config.toml
n_layer = 15
d_model = 224
n_head = 4
n_kv_head = 1
head_dim = 64
d_mlp = 896
vocab_size = 1313
activation = "swiglu"
norm = "rmsnorm"
norm_place = "pre"
norm_eps = 1e-05
positions = "rope"
rope_base = 78000.0
rope_fraction = 1.0
qk_norm = false
attn_scale = 0.125
bias = "qkv"
tie_embeddings = true
parallel_block = false
init = "normal"
init_std_qkv = 0.026
init_std_o = 0.00445
init_std_up = 0.026
init_std_down = 0.00238
optimizer = "muon_variant"
lr = 0.00913
lr_mult_o = 4.0
lr_mult_up = 0.77
beta1 = 0.9
lr_head = 0.00986
warmup_steps = 200
schedule = "wsd"
decay_fraction = 0.94
decay_shape = "linear"
final_lr_fraction = 0.0
batch_tokens = 65536
seq_len = 256
doc_mask = true
train_tokens = 725900000
steps = 11077
dataset = "wikipedia_en"
MLP neurons of a small language model. Each row is named by its layer, matrix (down: output weights) and neuron, and shows model dimensions 0-191. Each number is 128 + 32 x the weight over its row's rms, rounded and kept within 0 to 255. Numbers have three digits each. A neuron's up and down rows have the sign that makes its largest values positive.
A block is one neuron, or neurons of one layer that tend to fire together. After each block is what it responds to, as a language model described it from the Wikipedia text at the highest values.

L9.down183:098143173146148134088110077131122097121099090126083150089110105151138115178125137133150151112102099145096101150107106100149158118117112185121121122116169117140137092114127167158090163128114157049110164159095124132135146110130179075100200098099184164086158139081188149150140105105136111151226183118144129049076141117077194092124119130170065124177128126165142161133115130139138111164102137159118096124097105133091109150140165175155096137187116142094114163181086046085139196155111134175157097076102176101128172152130111164133154133170196093110161112063134144107094107119080141106
L9.down339:098101134091118141099119111151128100152157123140094151170118160087071099114153130114083151124176127102094115105156149095177127120177099177212152157147114129101129157134160112072100148135097135157064136105073126094149117101078142130169205097150145130098157052124143124145131100097155137161124122163151132147160164126176183151142085169181118153114140183115116081122151067145160146130184102114144059156101209133115168145149144154140134076096132190130101118163105107107149114099143169182096096147119116148124119110086145072146183091147083156121158150104130174109125190135128086101
L9.down345:175120149108082147142085122125163189150156123133144107165071122124118106133133199138127123116178089082143055111116152182118119113135135131191135119104102132124129215179124136086101196164232105122078142135101110183139152146179104094120095132173138151158135143130089096122159172150185155141068095097134098135133123163093135084153180089078203116184114140108191149164113195126134073108148170156126157126119153121130138155118120101139156099086103136122124161147109105147187130118109133132079128154093096135185094142086059090116131083153076178119062150115111161132148114196151074068
L9.down775:113112143134083104143169100104160102132142153100155053109150048134119116131108197064187130157059190116092110150077093079161165157138135106165159104156089081115144070133093180114117139142122198102090066135166129083184125136129113062181098103070134151137112124176094100091108136110121170103144087050066143088132142110177145128163154137146142093107109112167092157117122161189141124087143113170062167143140147168127122123096124148145120081147129152078143158090126115165087138169136069135122116105081108143134066144138102084123089108112112107172152137138159092143145083094132179140
Responds to: The last word piece that completes a multi-word proper name, mostly sports events, awards or institutions, e.g. Championship-s, World C-up, EFL Troph-y, Med-al.

L9.down303:138124155118173119105079142125141091158104113157146160120133154112158113117164106123132168133146090106077112100100097121115116117128163096193122162131140121149097151198153178135150168102131137103158114107140076117130137092124109092154094132148136147100025134153156130187083140108143111131097113148187131086128191148113126103052088117125098054107122080163127147147149171126095147075131152079171115099143133112116150134183095136184160180144162140111110147113147160164126122129110102100115109198086176059130107087112132155083093087199076187089134124126101163096113182091211180142
L9.down459:114130086136142126146107178194156162106126126064146122149113077117116142043165170160107143118137123120074103135127122041147148150136098136137156121113103077083129168186148150123133112104079133161132135134083114145168176078104103156105158142145204121068120107141094104138167175181153143116122068091187145173148105188124137115132115095166145075091116098165140065141200105135150127168153137108114151103128165152096091174109131132089140076147164128173091150100154186123110085164120152160148112160117164123140191138136100173106085162147107134201108123136173082134066075139158145146
L9.down594:118130154138129077125128152169171135104181124095188139169139145079135119102130161147180144129135144125127125084117082208111182145106121135163199088159196115096148168114125081148117114101102153163092101156110117150143143075091110144171116114085147101140086064096155113152108086162130117170142148100151136061133130162108134134107143184117111105078083213087122135145098128115123143167080099121084109049165099082131149151043121121144118154157044074098129130137162067147158138078152072157108162112167120133166154142103171165143178122113150153103120158115106149104133134161171095106
L9.down714:096122116113178197076141083208088104123160139100128109096123100162110198138095080129162146120137126043199111127152095176140101148172127174201124143145114132126173157123057178115121093098105092136154108114127119159095121133147147085094114167158117215142150135137100093125175180147115076111067085101093079124155208124124137095101131157088155136120129130116146109099078126091127118102054106136128176063125148066137137113064069117152149175146112157120153098152123111183133160141114148104144107171115143143148126120147123152142100084139150144077175142067197151143105085152120105110
Responds to: Spaces between a word and a following "zone" in infoboxes and prose (Time zone, Fare zone, relegation zone), plus cell separators and commas in numeric stats tables.

L12.down311:124105201094129123110099114136088192144107137134088064083101136142161156138140139165096141134094168165095119093171192102152154099101191164156111139127156155093185124141119097156158154089090129079116134185108124113117144094161116134127111091116115079105109159158138086116113178224124123085149080123120066096145137094135207075126120156108082141131114143145186062087060118170122110114122101087148124202107088161129148165143133194064135140125174066091095173129087110108150151092122159137146110128132101077160146164156174165117149152140155182153131092129115158120143073134118070065
Responds to: Two groups: auxiliary verbs (has, had, have) right after a subject, as in critics have, she had; and middle word pieces inside names and words, as in Semjon-ov-a, id-olizes, or-gan-isations.

L8.down554:172128186174127160113153095189099168154161131082150139124171143138119207087112086110129147149159148159145158063117142186118083125129102164116196180159110090114111161138115161170162117040076075074085141121148089159117107123119144114136182114151136153130177107091189110058106072092167138145131179108107123118143143154136137124150135110097059155090159125081117175141119132133086108108106163166130154132136103130110125136105155148118089128137213177096102168171161156150110131169154141199092140126127147117095113131138115116123163138164094198159164111154148125106092151114084141164
L8.down560:132096089112115157145121066145105160063087126100139091082138090122155084157114133132160116145143127139082126120137130120192124158173056189109175140161119121154147108135139178047156162065155142139137110096170117184110137174138183095146115114141057149088119125124126185162180131107135068150121152113113077127175129102089102146100083130117177084103102139173120148135044181075159165156132092127178114129121118129116159093112133088081120147145116131101092085140052128109092188119063128140103142116179149180152115095108117125117132171091162119087085110149200113105138109159106137160
L8.down631:140162115161097150133133149102167060137089106094089136128147147159153138095093075108167175157088143122126143140110106139191090103135119170127158101189094017115142114109134100143160138092155109124175070150102142140115104121088128078122119163084094091190060142016139079120082153096126121078119079133170104155161095181123067131122082132120108069164109127117130136117069113115159117092086083145167195159108178152111123127076099129182117150192115151126147208136133138130150125121104088145124135122157125175180127151123130092140120108124128107109085102131111155066133194127096123117
L8.down856:140140149083134162154220153093114090135152168126151076117110097149160072122187094096112137077132104111137144120128111157088161119140122098143155101157149190131094205164093103074112141119122104134157117159113053102114104109171061112147138074138067157110122146135075157191124161145088105057090086113143174100126080060140131131112116126115076156084167119133092143151127134163090116129167165093118120077162133110164099087178102165145088145138130132183109150126085090121107156106131081117109106124144125111124090127165182150182158166159156069137125126142146141110165075125213128104
Responds to: Hyphens and slashes that join two words into a compound (ultra-powered, Anglo-Mysore, vocalist/guitarist), plus "of" after a noun and word-final pieces like -ly.

L12.down297:154129066141167160147116158182150142114155134166179084095189052138127117066150142135136120077147153148197154159123104104148095139148168117097168136094104094099118106152161135114143201071155148160187100148125146121115125145112105092128136144126166121113086140101155136107115150109152140154219057151151063102179118041126141154151168134085056094138128146105109121064120127142161097150144141099128127115089164140092085121105133138165133097132160160168131117105113183065118138141150148116087149114209173122164116134128092127158129210196124140137170150112119095102121164113195161056
Responds to: Joining or prefix tokens that lead into a following capitalized name or word part: Arabic al-, O', de, en dashes in route names, opening quotes before titles, and split-word pieces (le|arns).

L12.down590:101108175082089146109155083111099149129134072141134120176094129099146127116119154120081156115132141110112205079184151129101165143223037140122162083108096153121108166104098118074114180102161128124141079153101102137170098112134139113139174140154147162081138131123122132134153119140143122127110160064107065109147142132086180138150139112164130102125140167151103139172130208148141121090128131074078127143124085114185134144134161164123161127123162103178091122155141100136113144071172047141165114106153132081124087057079107176121161165136145187117096170116234133180127115137136108153
Responds to: Final word pieces that complete a verb split into fragments, often after "to", right before its object, such as satisf-y, destro-y, ren-ew, m-ake.

L9.down559:073138127094162163089182093158113134101109145179146146165138176142083097117177129190146136183149166112132144093125112158099074135108114122136167078151048115137100123142104180088096126080130143094093038086102120133122068157126156113190084127132154089135183105160173142069133098118136121134107082146118151118084093149100163149156151133172143119194121120157109151126124116121133091135071130128159115129157136182185145117167171093130165157140123110116079045110137117059059171111140153152069110110104132127125077161096118155166116119105107137200138135177101140128128099125122080141
L9.down607:136154095109168163137131168106123171197085176154160143118123176137129095122072134105198124166126119133107158125133087152114114155182100112130155188160142111123110237152149143096095115135128138166172102067134112163204174109102161063148109156126114070128180105098218151142123124146131122131117134123063105115153183112162157162148119159134187140145181167184168096078148113121123162078109125125129160128147117119118158101166175123098058113140138111108155183134082110142084114211096140151154141100084122194197156097071076159146122137133104125128135134153141107104126114103171118095
L9.down739:137148100144095139096134155124095069082153118137162152179135142162112074142081132140159166137096143165150139112129108141087114105100152134048077134137098174113102128165115162206134136111143186188092151154123163106110136119106127121141129134117091162143150124083129147119124088175140102108067146097121095110130116124100108133151151154118157169184132116101069152138144166194133062102158119172150181138163109123072071096145103120126112152090096117141103223118119161159111127107167144127129158142112133128160101141089183184081089111110109033122139183139127098227087107116123112114
L9.down790:142186146166195140105215089074095091147124140138133150119182144167120106192132098139134179139113141067144105126165137183121099178180117131122149114129135060175160160103058194139136107145117077156106089087146120167089103115110077082144166100120121159143217174168160076088145118116156139125168073104167158104155112167111095199100162096149100073148134146090155125135064128076156147086153190069129117101106140099125140178118106147162138082092148118104156157069140155123143159126098094111143098176140107162157125109163182068115116133120143154109148131135146144135165154159110112084
Responds to: Hyphens and dashes joining parts of compound names and words, especially Korean given names and double surnames, e.g. Dong-hoon, Cooper-Hewitt, post-rock.

L8.down71:113097126112139150073161152094158110104118155153135137098161122097062157185129125167117098119147164085124094156144147078182140120119192097095190084140096090177156102108117113166122120162158101188146131128149123102131090155114137046195088097098160153163160118136130075158122136099182121120159153081183133118120161101125111119116143109136164186101114105104112164143069134094164055147119104180144133152126165138101086146169186122163131092080048144156131137094084168147162153077125142152080110098142153156140124174165093149129109186119124158107099138159129103119058168186146070164
L8.down450:133133157182148073100143126145119099199146109119129114083091126077125184127164195131093154117178119165097120162124165210127112096115072121126129096122095161142143093165115063152127143115122105150181116129072134118112158116125110122194097117074124099204164162107133169096173150141161101126135203217056160185127129062158139134156115137142154132078116119132110100146157141101081151091133144124123174077116133046152110114144101133163157131137091155166117123134133119160160131165122188093172119131162098126154125179162060132164135126138110159129194138172135159146167106192146102152
L8.down452:099163184105187133133158140119054137121137132113106071177108147181146142156157122153143101073155202163206169094164081147134116108141169182177128066098155082152069155147152127097140162174089086117148141161174165153111143108048059098108091164155122090144198115148102148149121109094112113147180136167113119202120161175137145193156133139109129129092169137093112141128182141097141106117146157107121162116089127100125074143131175176110134110137106115162145106119121139197127151149108120139136162105110146089087168106108079174144092129098111157097152102148128138114156097129141160173
L8.down618:070091162091113072126140100153072125126113178122143170141087124091176123146177133072102133120111138065120088099132155078123150100217094216132185133090089070102062105168092141124105135134141064117111116157109089119060164117096155107109187077090112126065153060155175141081170143072125149136167158149141127117075191162094173072128154156129065098099100125113139132122166172134089164140114104103115130175153055150135152152115168134159117083135131147141114128105119153161114111123122135175088113156094144109136110131138109096158152208072089183117111119148136168130139119161157125131
Responds to: Word-final pieces of adverbs or auxiliary words that sit just before a main verb, e.g. normal-ly, alway-s, st-ill, did not, would later.

L9.down96:032145104137170154129111134144091121180177125059129117163132125171170115132100091159180171116125109155162071102087112153160108175115111180081154135150155103177091088133140176160143134109215104115113148122139128100138133116134154059143087154122091155110154101108098119142154167129111081086106157176163145083116064109080061157101132176150113117165169087183109141140088116101152159095124106119087097103101145150146111176177101070108121148158101075098129111154188085141176154158068069189118154170081103104144124076116138125154140127161101147095111124099076158093122145200157123142
L9.down289:148101128172111163139106077126133124131147157157165173172180154182194114141090137084124071135154164126125147122109146099180189092130057114129086099162144157067161142184125119120063151089141145135142132067131167179122118141147141167096141223140109125127063095150157141101135127149087120086115146125108093098103144144105173114144057161091192093122153133128146142089133138106150119065111130099146118116096142134086118111096143132118106116073134144148157218119142091123143140135186133141022122143135117139125157118129092124185091100115100141113130115190200160139107120145166162068
L9.down348:081128141148103107094092091112099067171106093109151145082139100129104132134175091208092135095181124131133143122116159118143161113111138117056133067147136147141135128124138111153103147143121140103157090096133067149080138157119134166184133114152177140146034154168121088091072086085121103139134104145113147091142111223171126100116077137057140126128153098168099143004105132071129151125097090105149142162069139132096100118173088186093109099131103169108078170136174161163116169089120153167169139150165124119145069131116100143175141150139143133171115115157092094150153149118092139178
L9.down351:088130146188084085143146127171023174111115120143125080112083131098173128128141161095118161165135131116080126117099113089135168138160115089091154161124112192181141172154125135141090162167173082128182120056134121143108199088135115148158123145089162107187155123190075153092167051112093118095143170212120125153133153129126136140123111156133125113130157134114138099120121106165154079111137133082134164127149101142157192120084117113086119109076145183103192150169131153140129108104095176112213172142132089114112106110170133085116124099119061107138147132198159157138185139169079161160
Responds to: Fires on auxiliaries has/have/had and word endings -ly, -ing that come right before a main verb, e.g. "to have been", "previously recurred", "having been".

L9.down63:121177129100095212124163087100123087102120114081069123102124074136167142165112128102107142171140104078122215142119132156176090133130133164141083089120120119113100218130117078108110161113093102101138119099117132122069163153130158121171154158117144072121110115149147117172105097184097103143132129139115100152158135112131132130149130093112148138081128168119121105111125146137140111127074158192163118087166129128133156116127131140112138154151142170146125127110153167094119130231157129105143161165120132016121126109150143103130123099115104129142141142169194111114134099161127162135
L9.down599:117173189115109171157116137116147112071118151102134061106116149178080153155162152083136085168127145133124111124139119153172150179075151103081136077065084132169108106110115141153163090124168111086126131083131090146148155112119113102139100119154103107125141117093106134106060180129157152137147121119123147160115109127132077182087114126108121212039088147094130108157156135193138113080081156145213136074110142137123106106115102083167104168137086145178075134108117133096050072131073105162142154146129093131083114152151064150163129135147038105173120178108138099158119095116154147128
L9.down838:186110159140107157149118147107117163133090115124164153153191127116136143144165124085078176119116126171116149150134104043191145140168145105073168135131111100131088145111145097051186092161129123110108050154133146087146152104129120089079181169113196114117172057177146112137118130135172129118167179123116159135131157090090113149113124126133034155141159152149078135168163149144126139098172161123120121055082117096110122090132159071140117089124102126151160130159134182183117157088128138156142090117117168170193117156155131109111148089078111107114138109089121121093113106123153134118
L9.down851:080159105125114145119147095143136154043127214092093190072202089103183140073165139158140110152114139097157149198153135139155130133142093134152166063121145143161154100152176178148076105169150128119116127102129089133129100117132086116113172148143139074136153192130078142144127165080176102108074099100166164089158131128101097116165116110109176143071136131105089075126180126126140133108174154110116119131138156176097160157122135116142083140139149104151107158105144189120144112162108097077101181133122117080120132133132123145112189120109131154101176087160092118142112124173097100192
Responds to: Mostly the preposition of after a head noun, as in Player of the Year, parts of, of whom; also possessive 's and mid-word pieces like n-ear, f-ather.

L8.down100:114164145124163116101119114131133119098108128090098160126094134123125129153147141097110142179125142148118186132123069182148113171156146129168101131075122147143147109134070112136132115144078130123145129090131142140069082108108150089157089140168131184184092163186100069101069112108136187073112189094103109141128030167097184156214160159061168117096133161159090070113105148139072099136113169167082135125093153110115142158116117114165198128162168117132145136140107147095111160107139080149182128091176154164104113128139121104094169095103181103093158117117087136130165147074084129132
L8.down250:156112066195138123125097125175130107120096171199128114119129171086119122114115111103063088186124133116106111138146094110153091165143166156101133182181168084135105142160186105155168108083121105110180146134129143116125164097108096113099110137126148125083130065120072112123128100142100118110098140131132114147186124054129143134077105117105136131071096152136064154135162153050090093106133189114092128102122131070151140116113063130095111102139028144170146060122138079146067145148115180123137175096126176121160127115146199147164170101144148190109064152162124130091129098085141159170
L8.down352:121146111133117130114143116140053102123095121116096134151173179137140134102218131120146149128122170145098076137112131078133128104168067124118134184083130165111137117118124072128152187057139158143165085123109154187149120102134151173175153159100142189123115104161132155185158138160137166120113106156120118165132137117101132104140108152098138163121115164148139117146168119128159133162187204108077069154174130089148076111157088185124137100061156128124115126129158078161108104172204136190145155095147156101130104158158184131190094162136103166115184136181163070137047138066081136188
L8.down661:101142166136180125123096103102148151155169125117100106115166180147104146112161145147127113099108124147155089104142082155140121128105171091089113155139171125154105084132160122068206103140157184152099107105137183147117137097213102187120178131146152149146108111091111132174128169196085091150111052168135131095139143129115081199181105142117099112069122143116125131095136129056144105067161132095115177118200135077116092093157112134164159083130088149157074064134116063182078167195114101120113106183142115152104091110133140116076088161105095141085094152113098111129114190113109075165
Responds to: Mainly the slash between degree-minute-second and decimal geographic coordinates, as in 122°19′50″W / 47.6; more weakly, commas and "of" following names and places (Moscow, Idaho; area of).

L12.down437:155140183149148124109114124135116136130158156115161108117131143110110111149188154121048128131159205163149094140166062104160165140114137121077156189122111128110183134208170137099078082175067121105099141151152123092159157116122143145103156182060149150170143151143101129101059154167105082155140178145122106175157146091139098086123122158160154115108086110123153134085077148118124143121116093118069105104151161148107129144126150097113164169079143192092145168162145133101117126043111089148147141126164086133150154180134111154133080177145152118114118072113154137154199162104152121138
Responds to: A standalone space token, typically mid-sentence just before a split word (often starting with e- or i-, e.g. embraced, identified, iron) or a table symbol like x, @, ;.

L9.down10:153116114146098115154153172122148096143101141142192070065133107079069146156128145132097157083151158112130142133132141117118140128117119081124163157127093099187081140171078132088070118212233162137155120164113131102125181063160149128100133076156200175153191136119108133119070145113130128181163162155137165177115060102118093118118142089158151182172156127125172103152152112089099139107136119120142111145122114129161139107089103134141109111127172085100113126080108101086085150135131132087149115133083149101147105122071140154099147110129093126113080219140226120153160135129118132185
L9.down40:103139175146099085165156138087057169180112170110128133151137158144169084110124133115120164138177101100174145111121153130125157134148187098107069103104107103197110212103135117135083166138158131101118152137159118122195159131164163151162149119175113204044102088138188151075112152104142061253095114134100174105177164139189175184129169096063121130136109137136124150146109140130132177180120088127118131152147152156150055130118145103154150098135126121152081103094146136181099118104149172155135133110129176123090081156106105127110095097106137058117122131132108107148178118136118145149
L9.down185:120118149129111109113185137184096122161179118119192110163093113188134182117132077115147123121143132149169161041169085165105220178170166112140175189174111108137109089128168124170115133127095143117174094074111137144163170085108056105105130139110102165167085139134151180169116150111101142128115119088130088118116127128085137125100133121132143112098138135111087141058038147151123161131127144095064146113126129129120132130111109140162125093140073120152155151104200115095163105047191146075078107069156125068157159109115134122091139123116113129077100127095132163120088145112132184125
L9.down239:135151172104066165122119183114060133111131142167141142131063153180122137150159151180092088151142095130175153094118170130116123183129164128157112127112144142101126161110110116118157119095141081075140137126096147115111119167095084111110126146103185096185155161078119161080100201139107159121121167132093145051183088092149107080139058080193154109098138186101106155108152127094118105130093172109086061121168113120118129159127129135147074149140109129149120146167083119153116148130136134150113161134113085108146164177151116126186133145117122139112109099106164138178164122105192145130
Responds to: Final word-piece or inflection closing a split transitive verb before its object, especially help and make: help-ing, m-ake, rais-ed.

L8.down302:167174109129120155091119116081042141176138134114178136122178104139141100135128110142096165206129205145155104104176113095153121193119140135116143147202175089152176154147112136186123180174125094075094190180129161176130124062119153134140098083170147130147079090128124125088043132101132177149133095146147099126158185116139092206132133147120148151106136161112116099105125089122135142123096131115139079166138109136147151111173153183133081131155205124102139113171125091199075103060215146118121112118116143165148109104173096086131141125154114116107151096130155113142127123136081158117
L8.down610:150100115104126140107163105136120093085155134097119091112136152122146074118160137131139134094140114122064149095171121154118126114176132146154146143073100110138145116122088112136101108173124132160166129150112171121121124150152140134187088108083191143080080162116136116127142153119108103107097172168096074115157097135112110106201074166044110140162110135188118148085212149123092181109156100088105183090189096090146095116142164073118105167112074170089078128172212134103148090107180133117166146112105093112119091196128126133040162109168145122153151099076071147123193144067114069077
L8.down647:130145136106082127101163091137055150047103088088061070078106087119146140146122117074083154131075070182126110148093102084143113126149124159125166126132138122126147144112176121124099127098163169140132121122112206138147062130087151098084067116151125156139187099083088159150079165147167113134112105093178093087129140104151119153140083102089162182100170142112175136192150130117099114095157128099112173164147143140117152181124110138113130149119131146068137120121060105120090164048212128114088088103128130098100176099106113094100139152138086092119190150155157126119130160123123134094
L8.down883:129065128104076127120098091118115136147195135049114173162133078129105149139146102160138116140127093157185117078126139095124151123108138117108159123143125091118161150159125140078167181132165115152126112105134108124182098153164144080136135112101093205079156094101078124125135057117169136123128116155141108113087109121095127151074104139209090137104139111198106169146071112157107133108140169159117134120115211099078154156124150140161138123127169127116111078183126121138135121061151097163100147094082133127088134173148138100104103092112084119112134090166096089131168150039057177080
Responds to: Mostly an opening single quote before a quoted phrase mid-sentence (praised 'She said, recite 'The Cotter's); also newlines after == headings == and mid-word pieces (story|telling).

L12.down537:075098128147210138088118166147136138108118169137142146147132079141148132162149157112172133183090096176124156108128179171101103153077129108164145158129126146143180142133166156095128134113118088157112100129125107088140161129099185145092149137156131127135090125105124094046129045120103148160057075077149116061167122172158169138106136127152222182134126143082070140187142120114120113110074099068107176087100115081162125182087123141117101097111099097075100132149120119126175173111138185120139115089156146145081111104140090107159141133084168157098089098132111069134123161136138114100
Responds to: Newlines after paragraph ends, section headings (==Awards==) and table rows, plus mid-word pieces like ch-an-ge and car-v-ed.

L9.down69:112160177121139127114079140124120078108155065171106120145074144135154171147114136092145125095108134078092074072130107150101154179203124154120175153149126161109132191060139091151067152134171203111114170087061161169143135147106089113172148108111091153121092210120102122134104086104156137150127106101094112076121101182102120120121153141187168090107130122147068186096160109139147098149130083146086117152168118132067119136144062115113116156106060101128129097119100153169146080089106110135217159087145114122112101093110116134131129147162099053128137133140157046133132132090143145107
L9.down318:102159104134099034180148136106135102100078162106158123045087106116174167129123168114137174142167205171106131116100126086157127196104149150140148081120101120139122125140087119139087161133109121143103110137149066127135188132192182120131119139069129116084211070166191110112122144111104144099141118124187102102162069142130118090144137156161144207137132143143099150155167125138171136091139217131133113145084159129157169137149135130155121066109150119111132163163117134091163089162123117148162141154161106096130065146108115112160181123056117196117091116083109113104181139098128148131
L9.down797:115151105084126121097145132138093131084107158142151126131172185177163132112130126136201144145143091132063093123117178110142093098084107133136067088129104102117111183099126102121151189122136150139100134177137157137131169123177192165077116090096101094075132084116103138131140164113169112222133184110115127172166129120152122128123116138172175106173170123168120128158084138107141150117109176127172200174109164120137134059117105119115172147111048108083136084141131152170170120160053186121114083070174137162104056131105113096156104144171120203127141107166143129132132103072177128125
L9.down850:135144138135162103174183103177096088160112128148133170158112141113097074124076123117083104079175171117126126072115155081153194117106144084136172097189094092182147152098148064127147120122135084126107112150139143194129117111152134135123157145114191111159107115119142138113117113126181186086161191085213080120137136214182111089173152152151145144200097145102139137156148164109091163148136123098140098170098154141177161102157088193137121166168150111116136173093172108117114107140114073158077100110206131127102102119186113121174131124123100121102105107194164104096117099118116147128
Responds to: Newline token right after a Wikipedia section heading such as ==Geography==, ==Climate== or ==Demographics==; weaker on commas, quotes and mid-word pieces.

L8.down178:121149149197122134083173128125142118109146147118089168215123130126093117191141129086108109113149157041148155156089182090148158134102095142089108148109179115174090168151073133133149116115153094183120135083128149132086067104132150105147137122103126148157141117100095097166108116105167148129165119114137113151121176098131127109167053150071130150167140131099147097113200124142145123141139102204122088114132152085122132131129153206123110154087148124075083110160160071182176104131138122170128123113087110082146089142147158136094097126125087171162129073163186133108121065102101128159
L8.down765:194126123104113151041133147120153134102172141107119089177101190184075125114145152135120174126140138102155123093127116157146145108184118126129117148113162139117145183139142108091183103099097118148073177070119141094083100098164132187111148119113173095134123186089145133102132143086128136110090067125102137153156097144148161145193134130138137124146118104133150138070106093136149085088144132118154071126119157089121103144159177159048130103147066182070061139159134105125122103143114146126103161109124114044116129102131153124121163171141110170139124141106080071154097211124092175121
L8.down869:113118124082147139164156092142114142176169148136095129151024061092122101121154136108115175141169159137138134071124094153078127157120185193158137122138100189097142159150111126101167033178123179092140118184117151165097101144122085134121118191131124149119107117165098141094125117132112096166093161096127104100085133094099201104189101161110113145121152141106073124154134124149111070165191142170155115140179127134106103126192128076136155109137173132164179092124122128141076094146063146105076184111132121098155074109113120086103135134093171111101174104182149126102107166157121135078
L8.down889:095105088156087124127152146178122095085112211213104133140096161110129100137126125136151141093112090117109192109135169116139133116126092133136069201158152117186167150119144125090153194137089167141143176167094094164117132095173164146089148060131068141088116109121109130092096127120155093112116201152105184174166095101129123134134100139136073130124133104149132143108109149157114132143157122108101164122169128122101144125127118076124124105127111089131124158143108124082145113115052133195161120107108134178126158138127106129127094103161109072105144132080186150109208091079193072079
Responds to: The final token that closes a quoted phrase, title or multi-token name: a closing quote ('Mecca'), War in Second World War, season.